MLP neurons of a small language model. Each row is named by its layer, matrix (down: output weights) and neuron, and shows model dimensions 128-255. Each number is 128 + 32 x the weight over its row's rms, rounded and kept within 0 to 255. Numbers have three digits each.
A block is one neuron, or neurons of one layer that tend to fire together. Before each block is what it responds to, as a language model described it from the Wikipedia text at the highest values.

Responds to: Fires on pieces inside a split word or compound, such as ted in inducted, the hyphen in co-op or semi-arid, and degree signs in coordinates.
L4.down99:101125097124150126134074107124071082143175168121162119166155143116115115135118104084058145121162164185102159121129085200145146101089163108198114153158085142158066114109108078154110112104170156151127159157070130141143189110124152109141126201105097136115181191152156105131127089141155118117165098147133112161137156099111172076080071092071126114168073117123146120132132110125203112142170
L4.down103:139137137160146148102082139160081078206135154107143152209158124158071121096111097084103124132138115085090114076180136156152093207102154149085159160055130151108075152135110107153168159148129083219115122152126148165094112081104154099134223159136115105155143124113130067124072126154110094150131135144154114114097138114119092086105109158117132126114129101171137131159131105095160074087108
L4.down130:123124103135104131134155168149094153208148067121147081141107109155132126134100104121173146153090100118117117155129134115092120114156122136073155137127077125107129132153107128142129143157112104138139054141242118136139153140132117105099125150157148124077108155114184146166114101143151087125164073112137088112156182070084118110083076191092147132083134144089088130088140112108173123117098
L4.down145:131073120062136206165079125129130126141097143109118138134073097061121108160084142129108114128130129172127162122145103101160162128094173174141103108169108109170146117091115154142100128086144060176109163168187136109119079120141139090122115138149180080157141160124136182124139141132174178132146179100121032146165127160136153064108111123124083125129102095134128129093096096142121106125163
L4.down600:102139112127097155162129132171102121170148073146087166138157107147094160151121144157137165142143069111146133093147087148150093083099160128151102095137103110128138167150059138116144078149134053169102107106164172117094090119186142150086108118119114087151050118122176141113191125070132145081110113134142136101160171154141053055140089170130122149103104170143174094141120102136217077140114
L4.down729:135141088071154165147129147174100118083132128147141087076198089151106088074172092141178167147144118146139133183111145110095113154098145089081164108082175125129091145115127164098132131071165111111131158166148145176138143126117128137117163148150164109147153189194080148113157142144090162113098107156130131095131140157105128099084162160131130143150071146117149096102140082082133178150049
L4.down947:156072132154133120172146147104095083119098171141109118109120052112060094148036113130147159112140132162138153155148076115147184179126175099107094198120145131191153094160129143159123095149079139135149134107148120171187081121121125129073104038087093128127147138123198141123128136102153128173126108087122175181100165120107058120116130072161181159122193116100088172125161184108121119133150
L4.down990:120106158120132128122086148130101152123093129148170115138135090142136131157137136133081178105036122102101123109105143153122132107093176113179172143120118157109142131194106151112168157123126161186104127109151179132148104103158130080092135131104117095133185106112155077156142148131117123119118126148122117114114109138094092156198093097138108133126120200138101113177083159155075138053177

Responds to: First subword piece of a verb split into several tokens, usually right after to, a subject or an auxiliary, e.g. deter(mine), ref(used), dec(lines).
L7.down26:122110113144141089140066145118204143188143128125176150156105111184083150136089072091123039096095134122134132079144107158141100148170135133145100124151155185102071121105113080156152163095128159122147124173095146102179082175136126121092137129076144081116155120121170145110094117179081164098152202098106086131083182104196050107126111148087147118131163131178097145202091141078114135122075
L7.down37:107105139030164182113156091126141149096144121138138139105152111124087170105111137156088120147166096136122134061091105113179076141104138129155086152137120129131117129115108076134130156103161149107140131120153094146149074151164089152130108142102146129103118132202118167113104113130122147134110125147117089130177165145131132139090100132086175121158163131143084088157134061126208084109036
L7.down247:139153122180121133141086134109095109148181099138109137182145165084104156138158105121094115132157122155187059111165103191096091096129109108147141177115199134091104151177059145094131091156138104133113088142120156139132098055111092129106091182165152096157180125172131133136107098075200103140113101189167194108139136125091125136169128104115158108107149094101125132135120114130178159181151
L7.down378:071174094142114126147113161119064120089156167122182179177179138157119173129210134146136180114114127123130185140101142148149122094120133070177135139086063113154121149127098157089112135105100141126129109133153158180176131151052147099137124123131081079091071088103118108124136113124154137112147128142172100126149059119166066143127100178125116150182144073143100036092068135074182172096156
L7.down447:134167110177106104137161135089080138128168140157097146108185110083066131144139099114160180181123089118147126095105125118129090099109139118136110145155151117141087180163106175094104196131160126094098126097124117176127159098103039130154137111099158099098171147129083094158130143047134137112186090143155167105056137152150148176129052157144157103104105161138117073058128135073171204122127
L7.down524:129094117093145121106174177148171156055178196112174134129132098123104102150150197138092145085065085107118128098073083155090114166133122102097104105148156121155155112169109093127158076211054123125141114117144143167096098108117120114135096156130104092121151087105139102133098108128131117118122086062123167102127097079141145057183189129128129132085098137087134130169132120138142081099127
L7.down809:121154102152104167113150143094056177119171059199098111101144154151137102113133155128175071129094191127171090118121113192115079113150084117169169130109148083121118150059190128127147122126141170142136096133191110185119141110157146168157139159119182105141111088127159098169197127146131091147116082092100196150097115080149065189115148102174106105103105098088144134075139118167175098126112
L7.down957:128127172160126143119142084054133166111191145126151032163139088116140132069119141091143051149133128133184087059166116136126099092113146120156124147113108171096143126136174120101133148178159125098074149099140107150142102108153095096084132083118098171092123123168170114151102201116153162092162085176103192137135121147094151173141120141170114151157062122143126157130110155110121169127130

Responds to: Digits inside years, coordinates and ISBNs (187-5, 39.99-5-8, 978-1-8-51), km^{ superscript markers, and opening brackets before dates, plus scattered mid-word fragments.
L6.down412:191139162153118142206133140193108134115145091102077109075130129087089093159099102124155099107146099116106112142098180116111151068094146152085148086109119048154151064117065060141107136174098068091119100179107194209124111140117182122102120188147185129128143156087121118139141138171143134130156132081202147134092133078160117114149122128087129174106156164141148123144140081113157143104101

Responds to: First word piece of a longer word split into tokens, usually a prefix after an article or adjective, as in in(stitution), sub(jects), un(it), out(break); also table separators.
L6.down43:163123163123109108090127136123151125120151148147146110116134165127130132077151130084143161130139104132014129126061128168181082085145167111112126076147126107074155139144101157119149132162216101141113080129101114147138119166112162157114173110109152092129133114094175140091097120148067131169084113133157094091103155145150134133117108088142125089158151110131115127101140117168116200165123

Responds to: Medial word-piece tokens inside longer words, strongest on the seconds value of a coordinate after ′ (56′08″), also Val-ent-ine, Guad-al-upe, Dak-ot-a.
L7.down62:154129167150112125155155132147111101083067158163128083151134100178067160152194139120114156117098092150150136148038138098127133119153099168118111151152134112151112102142147173087156132098178138076204165144146116064137091109147120148118113186064199156080107116153148110110114126079160131144166166094117108112092202172091119092219167136101154145135165149122121130112101131187142144116087
L7.down180:136149113136112167135146146170153166096108143096145150150127151131157079171150161120102074149161121159086097103171127090165179139135132166148171095114065127134176074104163132096114145127189104136135104153046164076137118115134142106115088166196117129118139148111082117200117112148140162152143110141109108190135106151116071166121119140124125130121083132135057081169130157126113115119130
L7.down202:163129147159155114116151121106115118144124127133141108125101089084137174116170147066089063135086154132125110112120155122091139115173122148113173127140136132098090104152124105075108129155083092173176098159126064119132143135171100098094201108126110093130162103101042123119129141157069110142234077115146148188086188124102134151065183127186107178145102149123134202106124128101164181145098
L7.down407:171115148123122156099154156175115140110120157126120061156093155112149124101088072151095144099112088194123165136094151114150149126122077112099160150144109135130114093131111213094156152166106177116132168144123130180081069196108141121103190178107123061111109099184137124209137095174145130153238068134108142126169128126149148143116137148168076138116075144136225076097131129111124173183105
L7.down444:128114138106122216033103131166114161163128089167138091059154109126133163142091120163087104159082129129146125087115125110130116071138107130115141088113130174063130064123155084096149161141097112142129105140148131127091106119110108057211094095180105126109176111133093186117088174167132131147115193097086212152147168148146105147118123131160120150190131179141127175143102119062198083153129
L7.down583:090175208092096078124094155128146096097108071160155123120137169139136107105152159135173155162147128151147083125139045054181117133122144126168149109128118087148153152195135146136103107119092123131161122128134062169144179144132096093239182105145112131092116078122109169110133112109146204131118114176156125123140102169155080136146156109189077093137111179139121138192119119092113083140100
L7.down718:139168092108112147128182126063134064139080153123170164177127125071100159136084143182073108175132120089113185095090165112148144125125137137164112129155125103132146096113086121103165081160108066107082155116166163169121165167131166124128118121091118118081103153117123126155152123078150150165118132205199121139099147116074122082149150058085126110084151137115232104129138142150111093114107
L7.down1005:141120117102141153147179152102196145141090151144136060129115144104118155203115084107144160160129109150082195126081113161115041077118079087098093117161183107113127110138122065123148170102100137151185073113129118101124126112112112083152073151104127133087109142095129125138131098166144103131141140180111136137133138144115101172145138168153108127128089098183122046120116140137127153160103

Responds to: First piece of a longer word split into tokens, mostly Latin-style prefixes such as pro-, sub-, ac-, dep-, in prose (subject, prove, accident, depending).
L4.down119:138160100116121127177167099145116148099086131082143088122134139108154138132161137156116140145098255118180183148066129119133141106140094114104127064109142166099182124096099129124077191092098122113167160132090206132128062138140140130150176120112064150110123200122104157163151133104142108186118120146128095079101043105147158133163096071142143061164159147095145133137106140147151107107112
L4.down149:202097162164180087107131076135143174149153113094138125181180076093102113124180099112139137205125152128119133157101088132137141133101064158191147115177099121121088101120208140083126157141153122146122127148074114091136146102127099106116132078038152155135103156125166107145143142170153114080153134159113173179131097158085166110092160166084127118111105091116107119139130077176109098186160
L4.down345:122140079176155134174100109135135132099071028179180119084178149086098193159122157138127147187116122093234158107093127157177106124104085162157174156063047163109149103129135123078157095104124095123187118109107153156107110122128137122156153154117116145154101197148102120152152175140107147153130062139126157141110176100157114126132185161139058124170111100178114101160145130193154092143133
L4.down355:116133173098170142185100155143139132132092158095170165107153170081099141154135109109089152117123129133138114117103111121093117177127165134184138123086123174098065119171065147108110092108126123104158165144089117165119090141168090134160119190106152122145200167158122120118174127099082148096107140144052143179096115110143192182131124093097107048093140125192122109145135110141167068185103
L4.down670:142167135184194203091186191129157102199159089115096115140120126155139123096152111104098135139086109165112100072195135151118138090079131132114124180121123195163095145120082151123134174152086113112166184134062080146133190124096165154126108126130132126096161114080083103160142175131153126073163097166141115089101064097134110154124140125146119133126118137069149154166077132078153138079121
L4.down749:062079159090123117109125148084131162138124126109164128130233134131198139129105127138138138156090156187147126069139178092094117181152132106135140186155114178164154150104174140166143132130130117187037115132111110113108132142066067144144160139112050127085067132218127113140161133164173124150132101100101176135083150095165139120089079165166152119132177136139132074119162139171124106178106
L4.down861:144095144130162087071170096157097150132166106168159123111142153135120166115141115080122172139080118092090126127129163165119124131111104162153064141164162150128136078109152164112137087118169158075122163114129118105094159084151116052112109075099137097155188123114108137102172122156147129138130101154152161118118216120124137113132139111144177124172087134175117107167167132170092161208110
L4.down958:150135119163144154110108071141116137135097125180038122112166115111124161114157129151071145115075152105155076153118113057152113147049152134080054168184166139110152176107156123117149125163154124131145140125138116196112091187118125189097117110104129164095154066135106163122126088107156135125094095127140169127112161121211097130105070152180100178162151109125160085135072154116165113059097